{"vocab_size": 512, "parallel_block": false, "init": "normal", "init_std_o": 0.0, "init_std_up": 0.0362, "optimizer": "muon_variant", "lr_mult_down": 1.5, "grad_clip": 1.0, "seq_len": 512, "doc_mask": true, "steps": 7538, "dataset": "wikipedia_en"}
MLP neurons of a small language model. Each row is named by its layer, matrix (up: input weights) and neuron, and shows model dimensions 0-191. Each number is 128 + 32 x the weight over its row's rms, rounded and kept within 0 to 255. Numbers have three digits each.
After each neuron's rows, "fires after" lists the tokens most often just before its 100 highest values on Wikipedia text that the model never trained on.

L3.up295:171163125137146093151157138097131161108090112148158122135127079087121132117153088120201131182124128142125137169150137171150121137198142099190154192068192099115165161148128204172134084116105104097101095128093078104144111103126128120067100131095147125125081119153071153183100123108141137143148097071148076108141090057093123112109114127108135104192182172081123176117088151122118113088127112099158177080180087140126083108183103154149118082108110154131154135164066104164124085114059161096143181151122095090126119138107120151153182152188086111141117138128197135176102105150131113168
fires after: "e", "ri", "re", "ol", " E", "E"

L3.up213:135099132146121132120118084132091163109086110107094147179111115192177137146132094163125116151098128113110048163198211080116135116136134104151149140159089116133120193146092117108151110116199103157053093123118149149111102151102188161096136055183158112152131160107079125130104116122120146083086156131117145092118111114114133132105080144104129135184187130070165112073120131149133129144114123131122105059151147097141166144113230184136105153110111199169162110094122093135118146120170121109126076167144136087053064152154170173170124144143134145075099125131130116132160144158082144191
fires after: "\n", " to", " I", " n", " h", " t"

L3.up300:111124109105101137184140106097120127159130146127081191112104089144168113155092168165164102164137184060069118116050137099150101141125181099114067162145132140120118180154111112127149041169196119173142101148149108110118158120107140177139155144107141155106112074110152136098141170140114152163138119184095105192176109152110089109136126085122051142119125073080112120121127134142139148139118161056155142105134088093153148107109171134163159165108155094123111174111102111075075136148228161134104159147075151127120113171145121146174141134115145132098164074143134149067052132075166132108
fires after: "un", "in", "nd", "ver", "ir", "t"

L2.up161:126134125130097125145115105152065155125134106188146112147071152153106178219125117114112164162130158081128131188087146108142080146148089080080106195120066121093133137170152115177084121141139133122136144113153089182167131113080148150122129125066132097133113165115137119103112148099160113178132098133148156106143174128089119168140162136130111118136133094096172084157131136134154104200168137176139126066148160136115147146171100108141160137188088104136082162100103023130054156114121148139113082108129163156202102087099071147105133137106174121095219169130125117150109193142093099101
fires after: "a", " b", " ", " m", "E"

L6.up509:164150139102139139135153139125122147111158122074102142118143154204105105139202151099157162143146088111122111179051108110091152153153173139149110088161091112154116113205148191153121130110120108156105110152193050099118129148145153137108090118126076086135147156105120157110183149111097124111155182183136085163129110127126077079166089174168173145143156109130109097095167116120186152126114184150176127142069108132134108063136145095131103094122076163121109121197183062107125092128103132113105099100094157162144065129135113060129116156154157109168128078155121117156180193072167097143
fires after: "a", "h", " th", "e", "r"

L6.up667:064127105107155109144154072190076132110129167127092145181112093157167124178172090117141117117152145127135176081057191076083127120133111118105124085083101111125075179107120146113186134103145107201095143139109107111158163160149124149119159084144147144117145134136105172161153145137145100133195080178140117099152137150083093149124139122124123143161109093113164108147090133120129056115139165130192186083168160154158135116146211128146176118107129093116123212145157110142153163125157121122023178160087136137108090069155115060095120152154104089124135127095106089132079136134095122106
fires after: " ", " f", "n", " s", " in"

L3.up314:139149113147099191109105084114139116126135107181134136118113143172171061132058152160106155078110182082044146131028134181137091080145186093168163190107114146120087122103105141159177117149150113088131068157136118107128078181073111115162123079147140103179120140125163177152094128094132169144119205099135109102101128098122148107161132095127028174156170180075080117110109077157123166113054127137129093177090115117121140091098136158135132073137126142156136141152164134126137139140109122123109160158096141150133173117139133115162149147142165183138078127098167129152126131165155099125
fires after: "ur", " s", "ud", "at", "ic", " ("

L3.up650:142128120043137107126112190117138094101178188098115135129150148197145095116091116165148185120095161101096112099090050109159124158145117105113114099089144078157169173129101133166102093112191127124135167147117162130100139101131098156120092095158137100125135043102145120115152128157124130173162071104106130183150076122054151107083121139174129042066169119110123245138138141194115143118143112124159138174097120075137081136153170147124107145178153108105138157117127158136143179109126162147178115088102127154132140132152099087142108112162159124137150116072134124151117172086112129057
fires after: "t", "d", "in", " ch", " r"

L6.up291:096046138097071123149142139131139119096101098167167182087140140135099150146164162108181028082108103156163160103152081137216097130097094146091136103140131172103090156162212099131119115127064118142174128156100105110149137128129149154060125126098084099092132105151121126165135179109140135118091145089113122096140135092131139173137138077134153140103089155150106116129085166162134099199187127112061120099124097194098115115104067138116123159141123111144117127181076113156117154061120086178092161164109160130148118121142093081146173134166165123085175137110121113152156088121205122130
fires after: "ed", "o", "er", "ar", "l", "as"

L2.up764:113189140146121181086106081105132110135115149177088132132106182122157117156129130133112145199116134108137105151084127097129171161112098116119102146080128115116070107116145116083158163126122076138110119122089145144125119132144142144100149079149153166155106179064147175128142135160169087164148125182144157172065110212133141128139063171108164111114183130135108097152117081147128103137080080110075106164120149114104159168093113172107107142133105128095085094176143155130124119109125146118152180150081176106132187142146113072119125109138220092183011195151105136139055090106114118166
fires after: "r", "ep", " S", "S", " pro", " R"

L6.up520:088151102078189152149148121119179120166158070134125178104078081100136140111146152152097084177126087134123085127144064150088099151103156128144124129100104127142097122151156155132166137184070123121131192172104080105122173133103080149166126154099120134176144079185138115127107186165096145095128129142113067133064090103100097156109139111144138114130157154110118152147123170169180115144148187102105111085077089197166119120143174146211136183109031158157136138105097127130021129122158090144129133111183101105101113098138082088153151134139160181124130109105115156141138169152112142107
fires after: " n", " m", "on", " w", " the", " to"

L3.up611:076097162165139102136113161096124129111206114098088150134078154146121179170071168106121109096127130154074181133134092098125099120147145076121125138163172088099141190134159104095179162095088111075116165115109177118181099090159123084111177164140103164105057099124186152128118107057158196137103105105160112170159055099133123134084153149115156179125149083111114098136171120088117125142199121066137152045151172114141095118173103136160092115147120130125119163123151118107156109102131182188121116093175148136119176191146150141096137124110190127139130096145088097119156113104098091137
fires after: "p", " p", "b", " P", "ip"

L6.up601:090136179118170159152119127074060150098194166097093132183091159151122154110088060182113154118138094134115119127126122079148142107128155116094138136136149107072133120096129097105127138106149121153099196164130117141143096139143092128110132134109151145148149174108158121147132152116109124139149129111126122167145142132146194147111083165120103165166135157143152058133135153081087128168127124135150125122100105170140129138123109109136085102167140128075156125126172220085183062092181142092059141106164109040205119138109123131119160145102142038188210231125126108114114103118101093113
fires after: "p", "ep", " p", " R", " v"

L2.up196:093174144113175120132102151126124138155097056190105152083074094129143159135094111189118106077143124131096117120090143169120217125164077142143104106126160122141075101093154093102124136106120099128197148163120125137052196131131146178132194057136137066161132141149122159111151093074122055129151161099116105162163149151182111117140199145147132102095136146133110130109102159093154061070148154174125156119049166112109124106112095092094141108086157115137059122142169123153125092092160156170112142091165089106147132155133119116100150121174148146153107165138215120120113163099134115118
fires after: "p", "l", "r", "i", "m", " M"

L6.up224:116118149152136132129119102130137082158173158106115150151116131162079103121133044158122123126143116138113129087092137096193129146152162149151175124130142081107078111127170112000102137133140120128097119116084180219144100109138112064083101064110167168105110202128118119111118103127100121151077155151105095149106160138073109111101125122145091115171134110091167100150147106175179132147098152151132124132144131149049126106123123101157185144177179146115129106062138138110115122172159062096147109128128154168124164057096146102119128108164152083197156166120130127164083152153194148118
fires after: " the", " p", "p", " P", " t", " S"

L6.up18:129044120126138107133150057153070153127164138154066174082128132138173177106167120114128134121171141159117141102100154109101093091146150205052087179149124111112122142106129140142133175068108131147137090112162092122097139197167140151108098158130090155107128091147116145106136161093052123079130115154114087230124078143145139134146128136157132186170175219163144207090107151140149108137097139089131088125152099205128112130120108131132070164130125175124109152117172130136126128102126095123141114097129103132192100144092146167120143130060127141125085125176069106165126102095144148092
fires after: "l", "r", "u", "ro", "e"

L2.up613:167126116094074130143149174070138115115190146159127141046091132094139133082136147151082155109149111131121122147055107109127127145131136123112176141177102141084139166088091123183116127124097120152185151132183079151118105111134139064152152182133115125148112094081188100156111118124150165119161124081144171121157121105045156167171111145139124126080160110163171166104105112156094069156121165108116110082136108088123110119234115143147105133175134116119193125136135153096129120165116131126096110082173154117080061085086060138098129176118184136124138203105157129191193114109143123125
fires after: "\n", " ", "E", "|", " re", "-"

L6.up103:109154203159115153113113119082055119171150104158104105122124120070103204133063164090114090062099130163139148110118136099153152158114140096119152083105059089102105148046095157121119183108136118106153114098197103159127150141151052157110136142158116087123152176172120152145116158209153079104090182185113133113128102100108101115076073122150171152194152083088160108152088092145165098141113121096134138164110167140150160134080161111094115172135110131138162133126139135079078139133081166127175087160148153116094188111151187116131169137119144156119127147109147072090135148115130107114
fires after: " H", " h", "h", " W", " T"

L6.up504:098120100112120038149198190127068136102127135069170165114124174161145145159130151154113235100113123145141112087119107105091129075168166161087122171136121109162102161082149146126152113079116140176148066139093142134117119181177086091141117182136184111134118188208137141176166119102093102095162112099120087128072116113088117160133177135126139098094136158193096117149144130105147164153169155117122064118154135163121134123116134141153050140178143187159114153152093121106128096108108124129057096094086185129140145116144057118127127108145104096107107157137145160181092131146126125149
fires after: "e", "o", "ro", "a", "x"

L6.up519:101123155094102161155139120160118154106169064141208105131161114139092212078145103106124121138158157096126166088143148169152186152090092063128138129131157191145125148148134126139145103071162137160179176135148133146197122056094097078124102164145081093118100112146168151115077119147154138096098098121113138170096115143098103101073119135146165113131123155204127092130126098125105155160141089110195079133123130163100132085083146093108116098116141152082189178113126139056124129176144207140165086152118155125118144055163096106131126063151092105162149144127114069075152119117139158151
fires after: " Ch", " H", " ch", "h", "a", "am"

L3.up316:129148065053160148111117129071096119109085155218149160150144133168138118152189094161136216115065066132092116135115098061141117174095167154149156099119150144170072174118140063158149131125110117158190111123133169125135128186153134171163132110128165118127097101179113120145138075104206127134136104134136097134146114080105113122133154132090107104127061092050101103144145141133088137140129085057127133141136120144046147139155136093157122111120173097131088088148154168113111115079158149123130139086114133128113121180084151194125072142153118118109094177133129141163114163186150153159
fires after: " v", "v", " ", " L", " V", " D"

L6.up547:202164109154117146111202096130102139093120157158095174072177076176124134123142126094141111125137137105105143150148118110185128141155157163116222129144095157136161165127128139154138119155181090108147115134096107044116138073090109143108073136144166169139154114150144142116108160098107123116128106085127137114191141094120163157073122152098151170151153149101136196135192065105109093135164119125126112112127136098154145112168118102139067089137105122109180175141090109125123160142051174139114101181151117070155111091034153148106109092164074145138197155178108145111140138079125069087
fires after: "\n", " R", " d", ".", " D", " pro"

L2.up266:134136180136134147121097046117124160059142134151085128130136118157119105136098135104137150178151142137114153115098134089126168147042051170070129128131112086084130139117195150075111136125145135152133095157135106168118148133132157143145163096156139138117166116073101085084119176150181123141101090109157158112145120116180129128069052172135152159087127176173124126130122126118089151085138102166113124171120076164056100107122105184182098082110168087109141137147113066127222126112099143180106118142142171128137104109057178062139134173111125136096079175185145164135130110112151102157
fires after: " S", " s", "S", "\n", " "

L2.up68:180173133085165089102155132140181132137103089117121107126127134200146113110172135101067144070094158116165149146116141112149144170108116131151134138113101060096140199123103187100192097160165126128123070166129099129214100139108134111127168134130141103107125126105113112112134138106068093170169184105104115156084095125129188222101155130131176155142208138119101065162180174120105146164155122111156115163114090142107106109140125124132163121143115141033166140101107112127104147097140095101133129145106164152111142023155167155171117100142164113121174115153106091135121142109055156159
fires after: " |", " m", " d", "ed", " D", " M"

L2.up620:161098152140186128108106117139139151157100115201142126161126127110128143103146137102135092135102094137100082165124053104152209161137062172110113111105099107111194164059090178096136142065135128112141123109122109156123133071165168181099076119176088122079152148174095119111152108147079180108148151098091195171125154116112151118133067112116136157183136172207091122112058153130166135130169131159104075080138160140150107079160128152118119139157079143131180113153088101126094132100107188146186131095096182123125113142126184155122158128105133155082154135081084131159145160123122142069
fires after: "H", " h", " H", "mer", "\n", "p"

L6.up77:128136119143116134122148139124100149123109118100090146115158144106093088115118085159130093140168181123130156111034132133183137107147155156138111123153099122102179185109124126149088138156095126111157090160135105182139175181147124075115144146152117143116116081134114130144202127118102113153065113116156135152213144173159144159113104140121090117155154105109150132224144121052136107146131102074122138105107128135104137102141115191150123063147090140125095129194076189094145120117084158194081101116138152145122004097111161139136101115088150170113114100158178091177128170103056124075
fires after: " h", "e", " T", " le", "7", "an"

L6.up195:068103135119103099128135094141119149121129095177095151091135141129202117076165174138103147142097091191081126150099132166154135136144204126127071099102134076116106176135122187164163121140183102147146087160139104148126137126096086104124105120090129121159141166115015152145170131164179105089122154152167153140056187150120122107170133138045156132117150149135081091180157089097136107112121134142136095189095124073119128067143124130134127133108176056164145125135116114106127175130105112099103100135046191135170125121126086099152207135100145124171112157121179117158135150161149112097
fires after: " S", " J", "ch", " C", "S"

L2.up143:126186199112143079150124135151093089074152153165098111056143148127200124079076111079113129092131152102112137166164090120099135121130033164111108091140099173170164116144144099121110127101141145188121112131149143181098146071147121148151143108158139143077098119174117099161141080122127176106097122154132135195151155162126144122150153151108142054140100123115081132077123169132191129142107163102130078180161110104046124127154170131088044128095076132105190193110049142085127123142143161167086124091151089153124138116109172154121102145149141113103143153174105135111143133153140116085
fires after: " wh", "c", "ec", "it"

L2.up477:101148086138068112158149146124124147069130122122120189114072136135128104112081132127080096093202121105143147159134103101104146180089157147191086078113096102099139173150147135127117155120133151099111242161165116084040128123079107150166144136138148103112138080133162119126134107128125139177122128100152109136093113168142139135071105082098135118130114147121123156114158078097123089135163162159111149103141050116138120112109108109074192109194082158123143137174110141124185185099122166154064163128152168143090161096155098134120154174129147204136131101140107140195082111216100123142
fires after: " (", "em", "i", "l", "-"

L2.up209:106152147099086171171110106151150119143093151118092224081129094100158135142113106157106091107126134142135106106133177143123148117127167118142120150126125177088121159098176124105096131066087109141132111182109080080119119137074112138102144097112109111096114124131141122077174129125051173119067161053124135119131112163161193159114131102090119166135111141144109129071162171086150092110152113186160137079125164072076072119115085167114132183170092102101135111092071142125122103177132128072098097114172139192172166115154161151125147223145159178084150111180156130181121120173138149092
fires after: "er", "en", "i", "e", ".", "o"

L2.up122:162160198070120084126103117155117130106179195137127115139064122189124113161105093114110128161136154109114083145110105103103167111143185095153129115120166077123112099114130136147173136124142145126137086120112093134097064164109108117142135126150080089123199149130091116057162099182149140103153104098155097150192101183186133114148133116133103127109084087131175096128152107189105049080157152176159165135151127065112099116157101188169169112142125101154155216102099121178157170147128153172040122141129113155139111085135073122110108144082194112139100164104143140097128156088130105134
fires after: " ", " s", "E", "at", "W"

L6.up215:138095174171121148157163104130116113145107133064096178152128097082156123094141118206130208133196075107122128110115054102133128135111163150129085133158118154111173155125101115148154171077133102193158161098202117137074137149142129124151116111143137137141164140162115148122123131129149079093125085138140135172113130129137126099155123123198095090115131134204065188133164134143080086120125102128100127077117106132152142119128113158181140158163108120182095096165076145212062082097123127088151106177150150078138098077157129142153139088088115113137136143135079059106146103189190141079
fires after: "h", "or", "ow", "on", "re", "er"

L6.up100:116134116101146094107119065148122159156179124100156183153109083131064068089163106200131139077142141130117187113118090164124117110091121118145162097173107147129157134086169154136113136147096133110145050121143122100165134146111124099173103135156109105127166119210099111125138110094139127076110097093162117136084138138170101149176116063165162146100173142133038120120154091191191091115097136112087189122098119148097136190077125135122090129166142126110099111132194129083147118067124108159151073173156150131087141073141130166122157114056149191153160103105155110132133109175190110135
fires after: "l", "w", "ow", "h", "p"

L2.up119:082164048125125124145137109133151157142101114136124119087084136109124141092131190111161082101183104142125053149099149156090117069135155065137159110122190131149105164081165094130138176091141116155192109122110130173063193085131162116162152143088087074142107131138078149165111080139131170138131142121170127167173090181204076103149168161196178078109144132138182119088110139098112080091119115184097163106102177067142093124105120155121164115079166123164104135090125166140152069124146141171140132185088163076127138121148145113142152115136103115134098098145149137165124079125160147109
fires after: "ul", "i", "ol", "z", "y", "m"

L2.up363:120163081155167175143127163136146112140092170158091193052118135120124114105120136109160145065137159121187112164126105113150054123161153162133209104151114025068153129153092113144178140105104161100118160108139093058120141102182107192173084094177157093156178139081120112124147118149110149135094105140124025126152124100212109162117156150115094091134147126100133137161108091056150085104143142122148162162110158148145093114100109125164140150088124091110151113097122116103192099142157122156125116113118082164147159085060159139080120138153103155125136171167110124101108137127102153137
fires after: " m", " d", " b", ".", " c", "ar"

L3.up358:132152162105115077151070145133146094132138172101050122155071154179137039095110086122140150168136121130146138113109114127159124143165163094158138147078190137191138129107121132172097084134157116156162124144074126138173078194120138104120060119119116074130161140134041170123146104094103171132139069118124155128183179171099117133103127156101099086106155136159132145117187133104159127154154123104140078119132149064153140096127132079164081162153114093133157075132081178081136144102085174135142108050134173175152117090179114101127165150072121136118150120143142107097174063166133116097
fires after: "in", "ri", "t", "os", "im"

L2.up453:165110161171169166071105134109162152124117060133131095105160146107115131114159137099118148127164180122076131098082112138190077096121232122107148061140085085110134196188157124133187126124096114178106165074109111100147130082127088117059170116167078163128154122154109102114113125136138107145115124122182139085068102142165180159113156198139122102137147160183111149106097107113089142111073164137101109109137100092144137128145137106201141107140144188155171122140096160102069111091097093134158148139141128108137168117119104093148156104154162139182126162106118130165172052147092186154
fires after: " c", " C", "C", " P", " (", " the"

L6.up212:120114142117119209033117147144134105133135130123093127136125080090081098162170155166146140129168111094106129172097132122179094037146126124151154115083125152143119143164125145192051153163142158133169130108107064125155106196125191148150137141147113187118069145190156169116105103143123139130115131130138151116125054099140079110164142187143137113069102125159139093113105092134106117134155124118102186150147158111153128150108137173156137102168188072096158125111172157123152142235125096129097109126165095157167156116085066102127097140168108163102145087088182107086082109127157133131
fires after: " be", "re", "g", " n", " s", "c"

L2.up25:058123120128115174093103070153139134101108113139090135152120184162147124106141150092187056106108164148140133122137136124105135126165142164140139134165109146138183109150131142046146181140114089142169175119108096113150123137090136083115116119143163128180094153118046150182118093119146138153117118110161091117131127144165057167136147128107079126070079144159168128171139126097120108100127121196119165152081146164115126080187070127102102099159125150124149106193142111138194104139141113129097094116130202057160100129124132082115157033174161148100127163190106102070083158144114147067
fires after: "s", "ig", "y", "is"

L3.up636:130101135159068096146105109119068100103163189148211156101167190136103136166099183070080096108126147139131099109084017150077110111185106154170179147156137214121165142104112158133108107168138097206117128137142149113131122130106149112123164143107145040125123098130079172126126149131167134136197056118078112147131133094148186147089126145172105144158151068103106166127139078091151114150119117103110143160098085138138138147074136105132161115133158098144104169150112131108090147107111183072172119101137134081153173090162077136132076149103136154109159125107113130153131132124157132122
fires after: "ber", "ow", "–", "or", "if", "w"

L6.up523:162164142146113136132129077131124131137124073097143067129081119096170122105146130114090123122153118165087084119126117071142167158194126147090176133182151140150080153202174117146143130155147133112105102144174163181129049127083150064092138130126098116130177075132099155112112153165125100139143156133146074179145164130116080062120130139101122159166091125157147064129091133057103111147132089181143132062144152138142052093123160146115080133163161151151105184124156180135157127165117166195093106145073088107105110134160071095182143067128130121183161086134136086147145124086106134161
fires after: " I", " E", " C", "o", "I", " K"

L2.up590:133150112138163172120170098116126151085109136171151094136094178132130053115128145079133138151131121154106121096123119138130076098129152173112201132121137125101132148127123123161164146164075167157206118177173107131137088105058124128130120140095109104195146129142053115110121114120094096122154197206081116070172176138102120168106188130169143115105091096181086114087111161136172085126147137122042116118095154124073152124101144146126138118169159182164084113098065112109109130110076083150135093116041117142110129153163130060127143121184092145156114146161156098150119071147090141162
fires after: " C", "r", "o", "on", " M"

L3.up705:089137117109120171094132085100138125134121211086086096137108105177143096084128105152157154107132141093145121102120095156155127103096124139163177148158161207145114113151098164145143227153122116141139140134148173084089165117148103161124127145126090066122081152119162177153111122156115139215144151169187124164126133101176054108137187143148121157119116138109120042171117105114164136092089147110117142107077167121154141121072109190088130121096112096094136045166113078134186130138118111136140145140135125178130174106139138140114170129166113089090106108116023101082083093109145106141
fires after: " |", "b", "s", "p", "k"

L2.up749:121199030070087130189123147121152150099145093109128144094139160146160087086095088140114138096154101105124100144083130126125182140157137163165127079104144155126073122180132117144152128126089146097149092128074135131091095118056187127150093089146097122153133103132128106143170139088107091121079141228092067075157177157168122148089121150125109086123123151066163077121118135171189142152149122143125118100119089144108166089239092116168137132128139107108148154168132125072143126084147157129078142143156109193093126172150150106137139160114135115202137173157141094115115140128157097129
fires after: " th", " on", " at", "e", " by"

L3.up194:127160128110114172133122156140115089120130094118110144141180136144169156147170077095169115156201133131121147145090151125159125127094086087150095100101156178154167182094093097130161109102111148133127070141107119110112099174133125100176059146171135164152136150132243152132083144097118117128142156154095142151115076141138175168120072139125207059127127110102103167085137124135104135066148124120120139102120151132105157159196086147105107173079173114143159113130135110122142101071141126196114123053107139133128073073104146117073114113118144157094058139117155034096145127103130204147
fires after: " h", " ", "im", "e", " N", " R"

L6.up233:138098133108085110146152141147162132016162102142124157104088149152143141106104075117151083135101127171137114150127130170122090155129065131111095178147112053105198122179164121150094096107112148169128141140151139132124104062100137161084111192074141156105106148157100128127143127140200151118140103125148091139149181144107149110114179103126087104068148100142088120085069191191126143139143165119112164169111144137091115069105141137112097104143175178054095118143151125074163125161095134129068156080141161159177129149127098117118108156149121093136095126064213136150114118199147160120
fires after: "b", " m", "m", "ig", "es", "i"

L6.up463:075179115147201093159116154106129098089077169155120154219119083125114157073060064177063058156134082165110103116142131152114138135116106125114105133160128155127159131129111106058123158136077095130111092130160116132147157139130152170098087147066124162185120122149130212146126131149123107095138111130094039099146117101132132092130133118109108149131241130131161188120097142179115142175168117099109132124113123141122119092126158134145122094118149177115154168131114103141111139145110157134138124136155144079149105155113126116132182101165064102081167116142138118080180188154215116120
fires after: "e", " e", " E", "n", "is"

L2.up345:096104072114159155146061129185164141158119121159150155127111100127125095121193082166157173061080141159133143134032129134166142133137180129165168108115075141052101163082190124147073134128121119170116101162113161144087104137168118150149091127116148159150138133187095123138155170145121150088056133101137149117147180153123109111125136111097102096084119143117126180080113126109082088093148148106111192148119129187133173141107073130181152120115148102078175136063123123099145169159092193071091178085143086131118098097111146142175080113113126143125095159143178150075092161116121139134
fires after: " v", " V", " S", "c", " s"

L3.up501:091115142118152135100158137148090127098124118153120133142100103170162135170088083114117120151066144143154161122138092167137181154098173099123153163164139135100120121089134140095111173098112117160110078071134116124090089111164106092153103174189162062131124132099113176087149105159078080126124136102143136057104071194135093203147140155092117172121134100109122110144167122134142125145111156085105177178131135183119175075104113169086046072074149114126190116152161109170136112107120200154132082157116157174132182145070145170104105184171144067100142147112120141107157146164123067092
fires after: "p", " s", "es", "r", "s"

L2.up398:118134110125135116192105151063108146074122115143146127122089137185183107084133142154133198102160107126095199167055106162185118157153055170134184105081155090117104135123148080150139110137144144182156129125118122124114180091130101190151064160098139080119148088170136113104113118177116107133117200128140116127130151111113116130137126168126097125160146104162050115160126151127127092092103149158123134181169145116097187100087089077100081118145180120108135113100111152136141104147154144079110078113084066102121142102173162099065122167168130156110167187105133127066118196139075114148
fires after: " ", "l", "r", " l", " J", "t"

L6.up279:120139145167120142192158129105157162049066135126140185059105175128194155152103152113202111190106124172070131118131106164111082170130110125116112133132108123101175160175083147087143099075091100088101180089136114135137087156145164131126119122138189080139130082156115109115116146134118095105150135087083125144062120166145116099119142133151140152152159201124093155078144123096107097144172131117123139166099128167123088100193119101124115180182159161095142086085156124169189173053154183121091136077112125078120110164117102114161161125116150120101095165105155086162097109161169140097
fires after: "i", "ou", "um"

L6.up686:098087153104129106133119129106107131123128179148124162101183181107130120130132142098126148153166129104148092174154086132142172134120072134119166139154156178063107116109164188147119189111108115145117096132154134156116131134091180158096139153194051106103127140152104088163093175170125123085107149153085144087070162070117103182131207159092127135100165139165079150148088074152196146160178097085153128173152102137099120100096109120119061154106086129156190103116099095156098114137154129071135110192097133161081158153231091153132180118108120123091149083107106160115110133133136146086
fires after: "h", "er", "en", "w", "g", "o"

L2.up757:160142096126145120123183125121163131050116199191117100083211118128176168076123140173101152100112142133109147157106189128085092165148124196150164138072171119173102117119099136141110105095135155116160117132108138102090152167139116136159127152157088134148130111101134125043089099116208090106098141112178125122086126081116128065126137136187158172116132017135063049098137118156186099171159136168200105113101153132125080110111174110129182169115171120128120118118160132176140151182135127143153131137104089116142141140119150174109084118152114120100102113112130098106094129092123147116
fires after: " L", ",", " l", "r", " 1"

L3.up737:112189156148104119121187065119141143106163193120054111121094164139139161143123134139069184090057093146138109151128125102154077080129120104175154121140136125113150175153109158146093064147068134176127144174161123148056086144110187115118176117085185149128152089118141100098143114156088115137119134127079192148059158120052134126155079130126194140167157166100131151167090148093092099124139178121168169115123121112143136104086146164140107160160088143093128169113096106108094078069103106167147161133125113124099112102127153163128114154145133166102121096138143095108181229106141154138
fires after: " d", " ", " ex", " m", "o", "\n"

L3.up245:085183198099160170123081129136192141187128091141145105163112165160098153126185094159185146117143148155154076146147121105071142084141096122125115205162148100107119153127109115150099086156102093103112081104156144110087156171134109092143089104140134152160142107122147142092095060118112090097133168104147121113074086111158155137207120164137128145126159102125144138040085108157195149128157155141162056123167137100136109107148072119198119138137158170120103131093121088140070118151088151172092190118133095121118110120134147130072106154116143096132135100242156082135122121119156117104
fires after: " he", "e", " a", " h", " b", " was"

L2.up177:145105097133150092143141141124106120147095089201075170210126091141150078174118154082083093134193161128137138133100160111070196147168090143177103212136114144136099125113114159165118132104167104157102104156122110151134104156140143159103108100103168134138086074158092167122155127122165083059148162163124136160107078152182105095108156120122193174159145182161124116103158108123152130141084172128133113203109151114132129144128096169151108110115083170164060080114121139125055126111121090065155175087071073131115128114120069143145158123106098099167142121120176115088125134076114100099
fires after: "r", "v", "n", "l", " o", "re"

L2.up386:145132057156131132083086162149108100069178083125159126077101089095066099128087105135087170147148181090110121075077231115101115148131210164162104160097093104108139138115149090135165100106143113146129126096121120117135125135101103125068141227132106142204125069063163140185110171127093133082129091136114135126143105127166116113129137144169196102127148121119065121100124115153133152157102137128119102155118128147099172085123224072156159162157163129147162182101109165101127139112118111121097149073117074153138137130114172166106155127142116109177106163120102141152135150147098081122
fires after: " the", " in", " on", " (", " E", " "

L3.up701:132158112134165170152104061109093091152095168152119162073060126144110089141120121107174076153153153154167107152126119142099133136161098143053147144120142118138083126115123112058150116147161078106119099179117121158124169110158192196069115155130116113139088155107103025115101122189150067139125116128171167111157164158144140118117088176126114106159188123101076119114148082109124127149090149163097138156122139126139117174157140144129116062120103118132081204145135241127060156162111128113137129121115157162127142121105120184082172070160110112143123149095098145073125094123133167167
fires after: "r", " P", " C", " R", " r", " E"

L3.up514:190063124162080188140132081127166133133064108100063103157113117145152106080140110150124095162093123103097141109181155083148154136123113137167127118122170100127179161117142117104127155134109119164131099122130144110238173149088165090095100118105116159119047102169181142165185111128121128118131070161145156060144135167147129111087061090131089161121183115128156150112155091147077134126156121106119097120106136132149129137074143185157138086134154175212146105178083115125048122102107109174170108107158100114142109136060089144136157132086138110167165178142147186111146134137119135153
fires after: " T", "ot", "s", " h", " to", "et"